Weights of a small transformer language model: 7.47M parameters, 110M tokens.
MLP neurons of a small language model. Each row is named by its layer, matrix (gate and up: input weights) and neuron, and shows model dimensions 64-159. Each number is 500 + 40 x the weight over its row's rms, rounded and kept within 0 to 999. Numbers have three digits each. A neuron's up and down rows have the sign that makes its largest values positive.
Before each neuron's rows, "fires on" lists the tokens most often at its 100 highest values on Wikipedia text that the model never trained on. A number after a token or word is its count.

fires on: " on" 54, " in" 11, " –" 8, " at" 7, "1" 6, " (" 5
L5.gate340:410475505509504468551521542516597533545476510427483525528453521450500506465533534492486484502470522463489498512582533463527489484525468452479516541547574432469509471508469565482519589450483523502514559428502575595476527444555547490464568513505499457522517480557542524503542508530573527505
L5.up340:468493486561464482595465449564492465483476491542478535485439476494529520561530482537526493495535525477538506504520432469488552438525502500454458446515541488560534535536426561458492444421496482514460508460508488491500553512547472570544532448507436508421499508435592480481478534545490505505

fires on: " a" 44, "," 14, " " 8, " of" 7, " so" 6, " an" 5
L5.gate198:485444496456453503546501458519513563478452473472497570574565562493479474512532544532447499529511455599556471543461514497509537471493453429517460510489451475461478406500487505638539499525477475508469453520534478456499505474560538464518473508420465464546526541568510591541510565481480486489
L5.up198:476458466483566547500496483525502515434505552520471399485492527486528535488502494538526524549512521516540456596423513438500534471476513546478503553496449548560455498517499556509488483511528457544529475537468450434514480514454515456513496518545471550500512476554523454452502519461541491458

fires on: " and" 36, " the" 16, "ment" 7, "," 6
L5.gate64:492512527478494451510487505483466467515473503470491568481547530495511462440533573539560475515531454531478490541474577516542565480515470480443461554499529548483495481500457500531633535560499526476463577498493499449525553527557504445459530548506529568546460437516520582520473473536457517495
L5.up64:523453476476502447458472569540423483540486478489523552528480509514534510468479470490527500464527483457493451510515588521566565478540485502514434505578502512529418441535529475566520428597483444470537511506555507473530508537530480485347524454511472531504533500438521498574517509579467544520

fires on: " in" 72, " (" 8
L5.gate96:415552471471487547542488495536523523528421489486495524501495473506508553536542499502544501462589426508550460506543489466502536526491484464446499494477496535484533572492445525449474573465497403494560437423482484567497554485499539512514521548544526530478574513488500533487507517542497553457
L5.up96:484466480457548551542533538559506573452492479526475428481496517478553514534514464524410491451509485506433503525548518446527529447538480429535475497550524463494541445509501547460506482496502491506471508485478440477502582572516498612500510471498535487473538499476487478540532516518502448554

fires on: " in" 36, " the" 22, " (" 11, "-" 5
L5.gate83:521506446487524522524546477498518562458490492434493492446551521468571510483441539500560480534515499536505576540500510492524481420542509507543482457566449517449445527526494467573522643505449533493592520447476515462505467632501542531515536515536572502529551440487460523467466471560443506480
L5.up83:508496479512456591482469485530479529469425487493400458555540546478488507417525490540557480530499550536488339533482518489462538415458473480508507490541456431505535524604501482476510512413566483567512506516443541481480572496476495479508496483571516497457478497519517524464426442513540500517

fires on: ")" 24, "\"" 21, "5" 10, "7" 9, "9" 9, "6" 7
L5.gate273:493513510496515441520445545426488516576544450553530517546523541501535599535542516493467450567533539477513533513488425532449502447541531424553536479465468426551559564551501513556530532490509499530540503518477498433491468533524460465563457487514560506429477448552464485480568581505501463482
L5.up273:567523445553498478546493520475500552530452549477475416523503571462528507499527462509484410490518547417454499483557560574512471531505485471558564482506464512559520560512488433516533547484518579454498500519500473431550526489484540512523424516480435561466473549520484578492513464473435540480

fires on: "," 22, "\"" 11, " year" 6, "7" 6, "2" 5, " years" 5
L5.gate251:501490432477509534536511442516486513517469483517459558480522480532518644542559546508557472558490483491426485465501466523523529477460507494476450435533424505501529500485529495511535543569538511503529505574497543482497472533441492455450480543481536528453562438535443484487542563508531502495
L5.up251:514537405489476495465560424571507513465487511510501527463519542460512506507466538517512489576439469410448485507490463481502504492493513414493508564552476468565542522523463431479530490489450467467538563556489445494511440511488537505457506539478501488446547479482487494422515465476521466487

fires on: "." 87, "\n" 7
L5.gate132:503521486459494478585495515492499488497482483456531474447521486469507484452488447518461482571488482457476499572497544585558533490467547425546504504508490504524529563548490575530457559484550461500461525474533430481506497500452472542515512575512493491476465508495485546483436463591568522491
L5.up132:503418491475405546475520488497463540554553458480447538533527493420517494579538517478562518569477470538438464551471490555444512460490535516536474422520461543471574442491464463472482473553512503510517519480533558441424519635468407488523551498411530522472520483468474539589520553464555495441

fires on: " his" 31, " " 20, "°" 10, " her" 9, " of" 7, " His" 5
L5.gate352:498469501543491511570533552502529498478523459385515521471521518526432451504496504490585482523517420507486439532479490504503554523536520520576518465485479453424473435469468390560530528554471479457562473545515484497466486607469475440498536473430510485480518563444471472495504518464545514485
L5.up352:548524442449446503519532538454490572444578424469501529503453422479546453586473540470477500484500425460548502479506462548469521527482427451488547520518455489531435473516531442516529539506544449510520504473476473497457419551493520449540563454513475504490500527473489529431527456511568450535

fires on: "." 57, " but" 11, "," 9, " and" 9, " when" 4
L5.gate166:498502551473460472447500481533437446508494482475544485579539526411513515524454554474506456423513562533484478486462501448510495549470453485495477554461514527487467532555465536528503557489550474478421435481486474453469506492558524482532521545469507549500551485483533474508445502466499524440
L5.up166:539446525471515527480465439465483535463478485484428504497472501489444486485407558443536502491518492439496473534478513464509407573533525551427537579506531405556497502517479553556456471481533539512564498549495419480427489472556552442475515468519475507519421462516523489490444518470478580498

fires on: "." 94, ")." 5
L5.gate113:483499504493527429569524484496494474523446430503508505532517470507464535503443578464565520563512491515417485489507467533445503500542450492483547466538448478509484576534535546523516478550452547593481533500574456487494503480484479396551543471452460523531479479455487559583501550540606478524
L5.up113:487449481528474464459448466422491518550544380479529547511484560507580447533514505507548538506548508495479464531518487436428528550492547551496490549486434498579538487457511540500495493589472479556519430477569494501495473508485529463520520455477498530526420465465578533527472631536504507503

fires on: " and" 45, " |" 13, "," 12, ".\n\n" 9, "fl" 5, " &" 4
L5.gate342:451601523457463531564469531484487570499509456499493524515552483463483576445529426490501540446501582612485555492465540483457560534511485476463514470514528517504483537533521560513421552513559512491496579477443481512485491464475528482484481471576527467517482534546482483525469549509519516530
L5.up342:517437466456452523486459464474423557485416464501535462542590511437560493548521493452474533494478548530571529495555498441562520485456526474459467526520509416539541506442497417530506525544498482484498549453511496541480450466527650538478537475546518579565463514510530520433431464500487528512